Weights of a small transformer language model: 15 layers, untied embeddings.
MLP neurons of a small language model. Each row is named by its layer, matrix (gate and up: input weights) and neuron, and shows model dimensions 48-175. Each number is 500 + 40 x the weight over its row's rms, rounded and kept within 0 to 999. Numbers have three digits each. A neuron's up and down rows have the sign that makes its largest values positive.
Before each neuron's rows, "fires in" lists the words (lower case) most often at its 100 highest values on Wikipedia text that the model never trained on; "fires after" lists the tokens most often just before its 100 highest values on Wikipedia text that the model never trained on.

fires in: "it", "could", "real"
fires after: " ", ",", " but", " and", " re"
L2.gate1231:432514498544480590495500489532518479416498491477455519517523501504507447478558404579468553466603532437492458534451450501576461515443401450458520541522369482489492563497486518569539496502485503498458398522477504545541526443554495504505435540547517513557486565553480544501518449492475523513486536499513457556477517531547462538412546495496533542447586510519486538563450422512575445537443
L2.up1231:508484480526523446518475397499480513561554559549477487507477453580536497513544452466462557472512533439489503514483552530455533545544537481438518496485449489561553490523506431556549480541505470551524473502532430430532563490533476528512480549534529543520447525516478536471526488539525485530445479521492467532468440518566527519464579502498530542482466516552505477548476459470529540473450

fires in: "there", "them", "year", "season"
fires after: " the", " The", "The", " same"
L2.gate65:474522504518424504513531513484518537584623505444454499502498558529498559446536546430491483485486540483464490582478483408575567564470457530560521467471479515613518458478543487495468498484519509515591498588438529535450544436509479499499512505477572560543524475471525477483501463494473571523525491528472470511535549475553502507517535470484509558458538454406497492489527422558485515551437
L2.up65:527524479521484464584484507435479483529545468516457523528518463457544437459513491420477437465539558477493604452533547562462490535540486463467489529525506504568508507507440485573477543494509480513551490521401532525556475515519518504582528526557419426474449549497473530466547522523484563470371500488369499550426458512513539525425485536547482520405424454582475449501508510480522561461489

fires in: "there", "then", "two", "other", "theme"
fires after: " the", " The", "The", " that"
L2.gate576:463483518461477544502475463448518429504524495424557507470501494428475547479454508447472581447456492507457541464446545509511531524489489419481545546497493452492557476513532438592493502483467543453528486484502452534546518507507549555448523492424484481497547497566527466546498532461443517549569572460456501518569464502484528437513534518524464458457455531486510603528509546504510504462458
L2.up576:507526492506481411475510527448493501425528482513475465587466510538459503540516503421504483470556540471454559467511500512446482515531472488487426459454470566573499519452472491534574429507504469615512534486588504455455605533446499525559531549515478467528480443482474511514507478504521556494525466493549479530473522454460477535395525525515539468469489464541515486511538487529466471460480

fires in: "these", "them", "two", "there", "various"
fires after: " the", " The", "s", "on"
L4.gate211:464478523485495553503520475483478434508537534497497553387456526537527588510543494492543563470415490439475502456491505410535491514616602481463492461507479402516500489527518504515509481495523500459579477565493454466538507442551466522548462529465513440565442452493533483472452519543536503488499485474582521527521496496509472535499524528459477471492467485531549519484562518473552543501430
L4.up211:511577541570502481548480507520515530519468514530474464513468532578537538507442546485494526539434404542478580535435551522543509513475504457495531468403621555473548436519526554582478546489493488475464475520528488496468550539498534466520553471437452500504563444498494487516471507379510518476524579476425530514493519463528459527472505546478473516496503495451476506492427517517550493462462

fires in: "they", "them", "you"
fires after: " the", " The"
L4.gate418:465520536475527510421372462501488461461446474517397512547506550553469496469541541471516391521508566511499496514462550495551460579484504505460533507470505482516524441541484436606499503440494560525445513532546458506508573516533503511556422462510596569545490485514543495481494462504536530523483522477483534543415555489456535475429476526435449487516473507528490531421517471525546492508407
L4.up418:506521434449514443543503541530489504458495503452514442424478503485528541504428547504482457507484524438493557553538511593526523475473510459574531448421468565518533476539492520563534485515507501468483437430491473403439474530479521502548535511483459488526517473458576512485552519514495497455551456443541418490475431508506487503430530572481559493542524496600589441512505546476521476413497

fires in: "he", "this", "she", "associated"
fires after: ".", ",", "o"
L10.gate486:438463467528517471481530513497491508449443484511548491469539504491454483533466534386488475479515579517471509455555536509518525480445445486450540481464527486555550521447527461467513510508476603507531571528526496533536586530447582474510407598466449468506457546479472426593512413520475462503531529476570437443499543434509475525505463478461488500455504480485491471523472509491534471430522
L10.up486:519429523502435506490462529483478541457495512460563510506478580494476531529563539526510549562513506538542430511537481483496516471565399519560483438517450546460496520425506484487573513435509542501414477515513499523577519412522529455551506562471417491437486532499433495538519510415475526454518555382488463554486494507521516569521548541502581571519480496543473440511510515512478517493467

fires in: "and", "yet", "raised", "rather"
fires after: ",", "ra", " ", " R"
L10.gate166:480480441547511513566522517542440548523490488504482523486540476522496511545505527498455517539453502428428515541469543440457543542529459564447445590505453483543491471498560481476498594521546443495499512491603534540492442541495521445575488500499462557520459428411419524476503498475579448556541524475514524507435512487570456526442488552520550508441467453476512530551558485401495526497436
L10.up166:488505456408521506517479545424463512522441553456499459519414506526496543483504467529480498494556505499423493430520465475500524462492559465447471559430444488528506485534514435495461507514555519503560529438516512459543490534517511419520419482487503367468476535494568576476452543502414490536559493483532511466469534502404525449616492507466506486478470478495518430487489452493454555449505

fires in: "first", "second", "third", "debut"
fires after: " the", " was", " The", " his", " its"
L2.gate800:531486504526519465550569479517495433524551440430484566455509465533533533501495471504459511497494495510439511480439468522540491495458495458532493485534477445482518556488465507536523528461494565473507485537490402511493531559458550401531478528419471532549514453424437413479490475473516531430499510438461507559543541445481480552525539563560443519473499500560594485568518476560569500497570
L2.up800:541501500507538473521572472503488453522489464435489533419523478531520551519473473520454497514490473551445507454440467514510499509463502469559530468513505422434506546503434472532511521454471515509538465538487414551539506559516509432448475528435459514563517478430434449493515496443481544394445504423480513540547507439500483522495535531483448519451489500576512464565495442549577490505563

fires in: "they", "them", "series", "album", "theatre", "there"
fires after: " the", " The", "The"
L2.gate46:519538491497521466445494430436468508541523449494493493551491485469446526500505519445539554549530527488540533524472519545473510536501510462450466426452506521574498505427542414501567471516443484538441459506519509473431593467549508463519512468495526499476503415559433508509454501494483468531539539514537447452436511549538496560466522547422528507508529462482550535567609528557504421527468
L2.up46:549492499488518428468505473500492506613497465486454458493502529491453498503473475455565504532520563400545455528543500512544480555535475445451460478496479529562524488454552417512526485491468480565479476514531513417451491436509507481500522498529542474468494407477497465542467498509498461501493514511570460470479491481529534551442525587388516513530575517458562545474603475541483435508526

fires in: "on", "at", "one", "onitsha", "once", "attorney"
fires after: ".", "\n", " |", "-", " of"
L4.gate654:516552545503495532461532548481515541523487510507522507537460521583457556451486499533481514510506472446519556422442496582527427487476478459493536466491473445484452483505497436529549495489495458431576520537480548502514460451538461571509464440448487559558521510428455579492519495423589412505502442459600470517465505460465455478564504409558533471524489499534536486402554477499471488530485
L4.up654:437477497550506496526529481477460563489408439518477502454509518537487528421451446457469511468524452512507533449443466614468497493508498436513522461510525513543426580502475422538565467507514480505565479549539565467491479442488533477507504473470504615590490545505419566489514441478532468514547433512555485479503521488493470490553526446517477535450512534538554536445489525555518526533574

fires in: "united", "england", "russian", "china", "canada", "russia"
fires after: ",", " the", " in", " |", " a", " of"
L2.gate619:469512476456497555427476504440480451463491467551490474551498475486534546433577491491521460485531426525565551562538463475557579493485457487538557468482498511493422547462487452503520446517536530564498500473507467508426525471527540513469465476528555527491534499536453542551500462518516553541484487477512569509521551529484486467494553532426499534532586493497577488463515476532430508492451
L2.up619:502552516480551473442497472420455441500459460558471472507455526514460566452571508502502457499521495504588523621579448484496555426500523426470580520434484516556462584522482504503510429489488526517529538465489490508462500478503532523518531480601498577467502473562500513543506468525534552581581488487497580467468489503508480439471549496441501537535510466517544433485563462506425467441495

fires in: "a", "is", "preceded", "was"
fires after: " was", ")", " is", " P", " p"
L10.gate505:391564444495519533487524503527499522502473486552433508446523542501519394472504508499452575502504496513544490490525518526486455460536450559514535548499520545544461516494490535475480475486461506462470539562474519491398478541433533471527561568472453461518464489441530519495468465509519537484458583528578502545524476571528498514527557539511434546542521438414528523487483510503489536487572
L10.up505:509522460491465452473490454499491524443482464495466503474474511425462465507412532590488548472497492477456461480461431464552517505498546499436494448468505602508462493443540496506526566468515511463507499552441474471515504562458553445478544553475442394457486450470445449483503523475442513473498512451511441522547468511469434497523513402520543448481447509494521530535491486497539490510487

fires in: "china", "russian", "african", "russia", "japan", "canada"
fires after: " in", ",", " of", " |", " a", " South"
L2.gate69:500531518434500516507522497463468530456472537620607497525515545559533531563541547514494467450497500544585486526456482532545537470483400499489519505456478474518446537502518533505508434554523534578554434456493508429498499520522506536539490494552500487513499556570479600532548460477487540519465478557486527489492528535494437455512539487460535519506514512483559451484489495483469464513556
L2.up69:464504533481480485438480511406481490518477548523522515480494526561481515471582546558477514457494419522575453544479456505535535426417430498502532481585479479457483532512594487493515415513573509505486462431549524536537435489478498580552548496536437469530455531566537554484526471561481546536433485522495551504494453469553506436491538503441532494520482546461544486563536467530454543514537

fires in: "october", "november", "july", "january", "september", "april"
fires after: " |", "|", "-", "gu", ":"
L8.gate308:531494422440487509493509577550462481515491475502504444474523516461510545541490489458514513487546458562535528536461557511512477447517517504506544522505566538522463443473459503546511584545515431383494563480548488446506508490500516495552487536463449507495535553516563545554477518459580514501501476520479540466485466527462508467481529507502424496536457503488527451542464492505536535517527
L8.up308:492505500459489554504498541507419467506478504452537420563487501492466535501520521475587631517483524461439488440491465517513472494521521521452442510510534583420475452465500522575520517471497453458454534500546459536561492541548498519540495498463478466528454518544506537517534503424509419566551533513545597475489487504493467550514487496545534468517454530542497554497454453540490546468536

fires in: "according", "speed", "syrian", "occupation", "word"
fires after: "cc", "y", "e", "or", "im", "s"
L4.gate1015:467533465518540423456538503568460442446521544427561423451482521464496540524404531456507495560528641485575441524561520473499452536423456504467616437477563403510515479453442488491502452500551528429528543471452511516532495436517443393499500504515440540454512517513517495538477492530550487453476531530443548497506500486514526482453524540521484523533389517539525493503453503478487468492499
L4.up1015:531484475569435490517472501516527507429510518531485515479582497507483453507555521512504519465524470512562509505452537504559482480449370471558525491511540581455516475533494522525554519529541412517460477529518524528488551462479533507511535445481536533497543467485553533435526513520496507480450514574479489568511510496527410480471418534488551501512515548482484544592542470507541530566481

fires in: "there", "them", "theatre", "series", "theory", "they"
fires after: " the", " The", "The"
L2.gate991:542513564426532460540485517420501499544501499497491522534485445550505530529490533469490514494571512478513475463490592490486542499517494547454504501441498567571558541526547432522533545553510482528519588547525505517402558501468500467527528539530537477473514470504506466462507502540536496530493484543520407537447548563484425546468504506421492492544448473452472511490475515447411455515466
L2.up991:522504593412523443547495499436547524523476491475485466532509439553498508552485495485506525450541509457506456479511529497483517475535439528507509472500458526582575537501583415535482533557542462535482554575556506522417548495500477504525513537554522487462517518487494474441480543526495495489505481553510429519487481520519462548492553492428548496579463493478473458469480439484425463536465

fires in: "on", "from", "one", "mile"
fires after: ".", "\n", " de", " F", " comp", " mi"
L2.gate297:524499512530537536468458547467507490453414577434524483512517489532439575480439464543431559552494528580541421537455520497482526544477527502494477478466479490516463457531462455553524431526491487531579505522513426391488498532541523478496508522472489503535532542543496551482521446463559480612493483537517523467433475493538529530545465452570532468531445551475531581475514502475476458536556
L2.up297:490478469542502463523508510474552544426392522521403565547540522505495476510508446558521598530507521532466482409396455537406426445420449489563456513527500500505518463642461443485487507506496469531525480470500546465514432540560543493503473477435489549507525602474505498492586500436519478488492498510508433527515555523436458502503499472553517489464493521452486522442554490530496494492472

fires in: "loss", "los", "losses", "becoming", "aldabra"
fires after: " Lo", "s", " lo", " Al", " be", "y"
L6.gate238:495458525511538394493507469569433469468438522502490511562494593457569530418434493464422431522477561559428550488500540477569472439473499506515457509501515492516500543457487471523491543511484483556584535495537516403524447477511538494567432479560457493504453508543495540448513468446527462483467477521533534584504509465516505491451473538513469545475558443530562481480477515526472542419564
L6.up238:532547511559490493482568517537470468542515451474445524476448460521490457542473544519398488533493481553441523477456493537489507450439554543469532539581494432490421470537417437502529535487505557486441478495518505560480571535414516518536532484447498468523541475535489533514441538607523501457529579480546451545461523421449569448459504513473583547493536448486532457471457501548541514516493

fires in: "in", "independent", "institute", "insurance"
fires after: "\n", " C", " |", " (", " \"", " P"
L4.gate858:480510520524544457505521460414502550470517449450541515541523472538518493454414546392478475480507550517472459494496412487522480469412453566535477530473522541518452500516435457610512512487550464527415496518534471440466520511485527472518430496493533531529449541517510507549488470494467466483483443471510483517446451559519546462484523490416452488454527571496488555483445543434528502471445
L4.up858:504430556558522436590522509467512530515508490475461520548437511541427513508404550543508545554470559502519504518436417520490458389412415488520497492500468422503453480559451488524562514528572467490492526483542413513542482521549507514539462454508561557485501529447556511561457515525458399490444455488522448509484530499489464546507460518448535477521533638520438425498558494492507500522478

fires in: "he", "she", "however"
fires after: " ", ",", " and"
L2.gate760:495502516541520551551477553515480494456496535501529471531539534461588545501478520528540540489537478360513517443482527516537512554491454422486517487478575499502551522470582502540501513540540483569551435575503488502529533519535488501549526435524552494507465473461509481515526493443517560493459468497479419569500493532482466482531526484436488513575589510550489504481471457496522482421499
L2.up760:510516486561529556513462480470494510474541527472597559474541503445531512488441468551504501492536518411434514516487512500475480556512465530514499453449479467507534502502530500467504487550547492502504400529509494435550551489488443471553515449511581468543456447514538485494521493422522537499473535492536470542372496550499444519523544528476496507545543496485486507435469501486432498495486

fires in: "2014", "china", "best", "japan", "australia"
fires after: " |", " in", ",", "|", " the"
L2.gate1125:490546535467488535506508514497458415506481463549520564440471451512557501512580581492521582476484494548547471493530456557551591422533475519519506464489481410465489561513451481450522490460481533522466483453502466541466523489508505522519489497501523477485516550503433471538557518465553560508542551494509495484511511464459431384492537456475476528535502462502559494514520502518476460586497
L2.up1125:445565520460472516493508470545468449473495486557512516452471535556573477495533567479490525519510505588512494507560456493539550500544504513486489493504447378530479561530525476523526434500486541506535493457494514507477530505508536565503519554521501539501493517540404496585563518461504605526524534493525498462540549487509501405545524463442481508520493463533539504505558507464477418478490

fires in: "first", "second", "finals", "3rd", "third", "2nd"
fires after: "fin", "con", " 3", "in", " 2", " to"
L6.gate487:458464566564544514477489414463405493435534521482444567443457518523457507431504461443404519448477451479463521467504536555493576472494505551503477492499534520505470498537503518501539482449534456463465455502534446457490476540467513485467449477443462516562553503457505478500562469445512501437498561484548454524581411488504490514500520484540449584530595577573485508554493512548487531534532
L6.up487:525476494469493495533413438549453480446476581410417547526551400498459456443563498527481465553537538537486564518408529547422543483471477509489493488586531503527512544537524509412577470500439443528475549462489480556545470543475488509465443479466451538522472480495510496448544499497537482490490487471554493479489434521489547435464528490481509538507474463456562517499518496532545517466523

fires in: "they", "there", "them"
fires after: " the", " The", "The"
L2.gate125:468533461511474488528544495446460479533534465434505460454501482466508532536541563444527544438525505473481492422482553486504524544577556424511515477498452522608471477445458504514470464467470457557553545497503448442527532453473506436562535583490501463547490410472463550507587469485535441517477528528526411519511434492570465496392538554454490531459492460482485476490502471530515459531497
L2.up125:510476501506462469533528508465551485498501472436484448517552542488487459529513560407474494477513549491556544469474473553548493543512496481491502495454412536547486447454512500554473556482461527547503494538525480480513579511498504505545539480512484465430592521514559506477536480407464511480523565500550458539468479511536562531458525497426518542558482456485499508424477490596541400501438

fires in: "loss", "lost", "los", "festival", "carried", "losses"
fires after: " lo", " Lo", " F", " car", " f"
L6.gate1012:559514481514552547543506523491472523459547501508526546464597572462540544546477450535433437497534506491543522383571501485472481441572470433392438490558448506450481530508523511527469498546544501544491517534514578412436531534512540509498524453570529543523442536498496465549484462514495545485477557562495455544568403514465541502482534496536460551439451506437516470584455511496549578508537
L6.up1012:522518497514472481453560495481548477610439562498540518495498535479492505533597515524539524518516417521510475558478552546520529597542467470537484520502489489420508462499531485537492486461450489473438483533512502485511548540493484518534531482510558466513503446579530477433479540521465561521443526487507488481490553492481475501459513564547545497589478500501482526507489468528494487486446

fires in: "in", "international"
fires after: "\n", "-", "."
L2.gate542:546511585525538505525455494487508570479501541527463506541455500450462501489456502415524540540445469569487506503452476480462501458547493553512474518479510505504476452472491441501499485565478579546440491526500488535552446414542529462564470483531546519543439537519523462545512491489453464471526474496521431548548417584464505467509578456535551551428462578479453507475522457556481531538454
L2.up542:501488566570444588511482462465504520570441456485469472506541549552462490421468518402467514514427563537565490512493467537459505497528423505525550491440511450504458475511503485557489515394521530511536576540523491492489514567460468477509435505545476563523515495441483516506461481484541460497539454515541514525484519525537476497442517456545516497471494534531529502468482503510521470518527

fires in: "by", "preceded", "designed", "succeeded", "directed", "produced"
fires after: "ed", "rect", "ign", "duc", " design"
L12.gate901:494498472518432496520502482507458477551490480536500532458489494505510556468586520441513475513514505483521450450488520558482494495555460443424525511498467461485514545470524494526555509525527500579454495498555468502477558529454614399476436469496471512528451535448467536497450462547500451442502571535515475582516475517479534471460564510543506535506654446450509567514440535438517472504482
L12.up901:519511474531454542448485506538477553516467508502476499480462495535409479497547511495507393530449519497500476517523504543511539526495474470505531513549481465483475478468519479491498529476518512567428452494518452447422528517464521441466517481431465517460585562492544453454441537502440549471560513491524478452533531438440497543486563404523413473493546480492492597578444452472487470478441

fires in: "it", "available", "90", "nova"
fires after: " ", ",", " a", " and"
L2.gate1084:437380491520533426486531497529570555468524550498505523532461563524555551540562516407523461496560506472575483503468516493541508455472514451429504515499473553495562529536506474510546486537501499535474451476444534561481522494454451511529484483488552459552419521507445511477490446511454539534468537539481499526502467502506561522517497486475451505410507459465513577486471446478553538487423
L2.up1084:431440449532483450498469480520523493507460492496514517517449540553518513511581510357527491523530552409527504505483500610478464490469507539533511485579512485496558536583488504505538456542489487531523493481407473532504492427498484540520451444369523474531427486467453538490533439530463495521548524489513466485482521434538526488528463445497485486466522473467530633489502494466584495475382

fires in: "in", "on", "international", "institute", "independent"
fires after: "\n", "-", " |"
L2.gate728:532508451555490513523570458441472456469522455479512507516597487465558481475405482492521549466559524485508495505441524486500483488542506513570432533454471536523441487403524488494484527442443506497499522508507482487513540459523545504545497516477465529564516582424532470567481464509506478525536460510526472568487511583542468520475555543557497490483547485558489578511462540477480574504466
L2.up728:504496466535565545536576562525550495510433488486524493473495486502560507515382533460517507513546579546538458456493521477511464463449478448512464511525510480434499418500537443502544493436483483628504471487524452525550491464503473516517442413488457508590458594492533517483508522623533406501603460501553516600445475534534540486518522501525479514515531494524528528457477484539460490511507

fires in: "there", "two", "file", "war", "ivoire"
fires after: " the", " The", "il", "The", "i", "tor"
L2.gate243:481530495490530462561452457482484450532449469523475411457422561509432519459447529511517434409443561508525542507497523486531514488525516469516546454482485518619564548563435486515501441469517475482521512409498488512516576518516504435471467508467428523461487529462508529535604511506502408521505536504441572552505497505501494493548539447511523458498504454468474515522550548418520523480515
L2.up243:506630453512517445434574488451537490583544517470508562537502503400506442509496477445500543580575492478460478505514502474535517532538511523454479545476455525447426493463508517537495500499472505477432466501453468469560517484456504479532554440498488526550525513501465486441532471509489501471474413467555454543513465474457434511505489545399552519502490569511494456425497503549522515509551

fires in: "in", "on", "one", "international"
fires after: "\n", ".", " \""
L2.gate1243:524513510566510521543522486488519551456500481485439533546521488486512563521492493505504550475485510547488542478452466492551468451419436539562460556494524504457456460496558500513516545529506527592492492555545502471535527507530600511559473452485576543577501592452429536546476477506487437530496506525541468566507479526458501509524452436553515552479528596421511586488506502538513469510494
L2.up1243:553524539580470493525470466416492553420486483480445549508459548512497491455460514463472544506470532458535485540454538552574495413488521520574506511486494417476483509465503464528526473481531531511475554510519414525526500475487506491482468440521524577582520535460483456518542517487549496483558495475563506509444534465484527482424518477516478498486553569546543567417517504575422547543455

fires in: "on", "ann", "prior", "difficult", "one"
fires after: ".", "\n", " An", "ff", "ri"
L2.gate477:496534523567517423530503486498526515545526513456436430463523509539464433493352475567397512434554488490457412495461509490447467563471535449571449509502454509508520527552434508534509467484500452503527447498475522543528474515515527425496529504517536522524508569498563494530459491460553453548520482479500544548561520499523511492486524477481474490458535493505458589571475467521560553531483
L2.up477:560483523574587510517517489469513587499439501431452493496547516509553401495485466520469529495471502543498445466448539522493471499437463493503492501509492512512528498545528477544506487540498449495436457558517497531511464485499511448542486454478534423560521614502488541430430439463495472479498503518575514596585510534482516501469555523600508563544512501416507571547487459507567490560377

fires in: "they", "there", "theatre", "heat"
fires after: " the", " The", " He", "The"
L4.gate1028:537509522430557459445531554485494440499432422486474445495469497509489426543584588493511504494483440514491513542519483517553490532536498423555401495475512508516483515508497554496535408523448513535512469512440522538526532499461552522494580603492511438470452510534485492516504455504519512490469493464511488478471459554564485490489492516445532529449537542594552482457527514500513428458502
L4.up1028:519508498465563548499540424494492475534490583539492548475461486600505460511534549483490550471498499523529488527531546465497491520562473511489515451514439482505439490461454483516487453473469536520484485517482447535511531560484555525442569545485544445541482445548453512482437553512389516531513498482529536530437492510512478572381496596450590462530424508530406427531438523501469532474474

fires in: "pacific", "scientific", "historical", "society", "theatre", "historic"
fires after: "ci", " his", " the", "ent", " a"
L10.gate1173:471560541444549560513525483502451543517492518503459535451590519556507503511546546537437511517475493546558439503510485444516490467539499498479498465436474537511430523507490484441489537472528529520515494539502523581528538503467534482490473509487481582435504483453447451550564483477503515478534521492503535543557480587464474484460511467477556502510531469495531424541456516547519414474459
L10.up1173:533453530473530503481436511484503509504528489529472526569481441517543581515509490508525506504489556529557439481495475492508580539459501439476515517390508493407510442454537513534478507474429487502437445454471549506453526536508511466568484458505494508513441500462470435559544508499461570510561405484460477519534571463460455520524524446459455499586468531481590407526472492503509406465486

fires in: "there", "these", "angeles"
fires after: " the", "com", "ge", "M", "The"
L4.gate1132:464451434515476509423525570451488487542501493527490569542413466574510526554465564493505512456528473518494511463494560477544474516618556480500468501558507512526466484440481542411513467465483566425550504568502494427571451457502502475511506547489514519543533494444510541523452452547492500498457522585521587529482456506490502533446564477486460498476466459483497477444455511460485537540495
L4.up1132:457523502440562467455535477411540520468453518509491515533526454533567449487457454446549484464486472475584598463501522517422504518589486497576520484447521451502531503501483466539517596508499487483557573537481401512413515504504539475502442491515535477483492524526509527490522482489471505480512524493499601481514473521505506471431515544479491477439452485417543531477518501554449513464494

fires in: "decision", "determine", "injury", "christmas", "succeeded", "jay"
fires after: "s", "ci", "ju", "min", "ma", " Ja"
L6.gate472:501494436441532530469484498417511548555450477480545538586624494489475383529509498491479479529530503536524529488454457530463448528461521575522452539460507532439508484542507527545390448545442506452483529548555512580508482495450557545536449463594569533528529524553515462536549477511452556419473515504525558489532551462498506506542411526497485501452486417524545485470461515517437466527528
L6.up472:478452504494535480479416425525481502505470507532471485487565480443430454470448475514416433497538566564502529515437488458487463471525531533527499420458464515509507532505483477448493512516514526497442605480480545481472429535503521519557537501549513509476528447503507489502523520487450478468467487524506465525473524489516468476474475570580450492488520485506496509514516502516539544503489

fires in: "on", "one", "colonel", "difficult", "once", "orthodox"
fires after: ".", "\n", "ff", " Col", " sp", "-"
L2.gate1099:456485524547484423515491434508494569554556498410460542525536418455474477505522509486457514482529496553502492514447632399499468510499477544533517472522405493523537488500479481551565538448525540520543494599541521557554504466523521513542468522487522508541466580506512472529464465457521454549520460524490508501490491501459475531476488526482517542496475548506478545486405448473453482495544
L2.up1099:517504458570535487533579506469491531434506542566510478571499529544543505515547500480453514525516507580468564454460441529527487517471443502503504580511498545524452505534544479477525544539532560532563518567453516504511498554532523513476502450464473520465563508520466505480519476422477506478503491563557508501540487548492529419525516421565533490548468525483495558467485477558542495533427

fires in: "he", "she", "which", "where"
fires after: ".", ",", "H", " where"
L8.gate673:505569507481505504488498529467501444411472484528505483507560477502494397469517502479498539489521460456455500465424495544532549495476473603450498517447456487525529472545437498508521530488459485522502468443533523454466522506532474467491504593435459503478492515481498487541569467517450520448527474543502485546456509494485534470463538517496473548511542604381537490500468532487500542535465
L8.up673:465465546506429529483460623476551503502478604500503532531504531530410463471575471542564447444463503510590480493493554441490465507526472475532524513498463477518500502505478500541491589554537500593540487516478485471501469471486508531478505523583468492459405525547470544528513431442481515516412472500580523496424517537558532531534508459495483518490469494421539518504444537480440555500449

fires in: "they", "there", "film"
fires after: " the", " The", "The"
L2.gate31:531534469571485505512522523462486494470505520537460505527451584523502471505545524456516457460527560467505476483494481475501567450529558414503475488428499571610533557432413472545497508477505514526552451529502483504546583498472504526522480566506535551485486481504510497536519483474539546532556497491526465511424485510474556529366539511489586470514553541491516551497475443550526452494408
L2.up31:513536469572520546494532554485464516468476534504459524532496540471480433494537520494514463455557582477497443485508489514544548490534563419474488477429530534583529531445421472551492495486500538505529465532504469514488553467446480518517468568486507481499505530504492540510539481483539565517517500516525448500395469505437578555408561551521565481557526519508498551505486480559529426501448

fires in: "it", "name", "sydney", "term", "series"
fires after: ".", "y", " the", "hy", "th", ","
L8.gate544:529497519485513500461569468475463472496558530412512503575557533494495502534534508529524477459565449477528485432483480483537447524476466536505449490451528468505519500496468477494530460511511584477408491551545450436534538522489561517498531499460539484562466553538502436556478467467490514444486444471434429434507477517495509512511511518456478532412537474433554496492456489532489454496536
L8.up544:449536519513516475456470583543495466502429499476446499473498458454496442530507514509541464451491590451574486490581466509494418542480468473501475478482510435478543514503460472470501429520507597518504460557524506486451497527482481516511463506498499482568556488598494470563510502518530541479527531499474460517538434527445441535452443481503534482517536504473500519490513455568424428524522

fires in: "london", "england", "china", "1998", "japan"
fires after: " in", " |", ",", " 19", " to", " the"
L2.gate797:466489428456473537492524531448465431466484520535510529516536506506490518473613577524477540478502500559538487556533536525526557532555450526469581438487465459480465528451460515479578449507489563544473518463548570512447527557483578470467503468505511478519530403511481518533590407526529554513519517548511500557484510471512491449492503541493491534531531507487583541497504538550451441526513
L2.up797:486495558493483471485517518402504510500407497547523519424491536539434504479554599571508446479476486544516454538517510549535561465518495479467506489518454489453519554520557503443521420437462530508422501428512492510406477475511509552534500460526418524488508468597473521494517468570519577546524503479485563484479437411449461510480524439473550518562454503488542489504576472502446441503508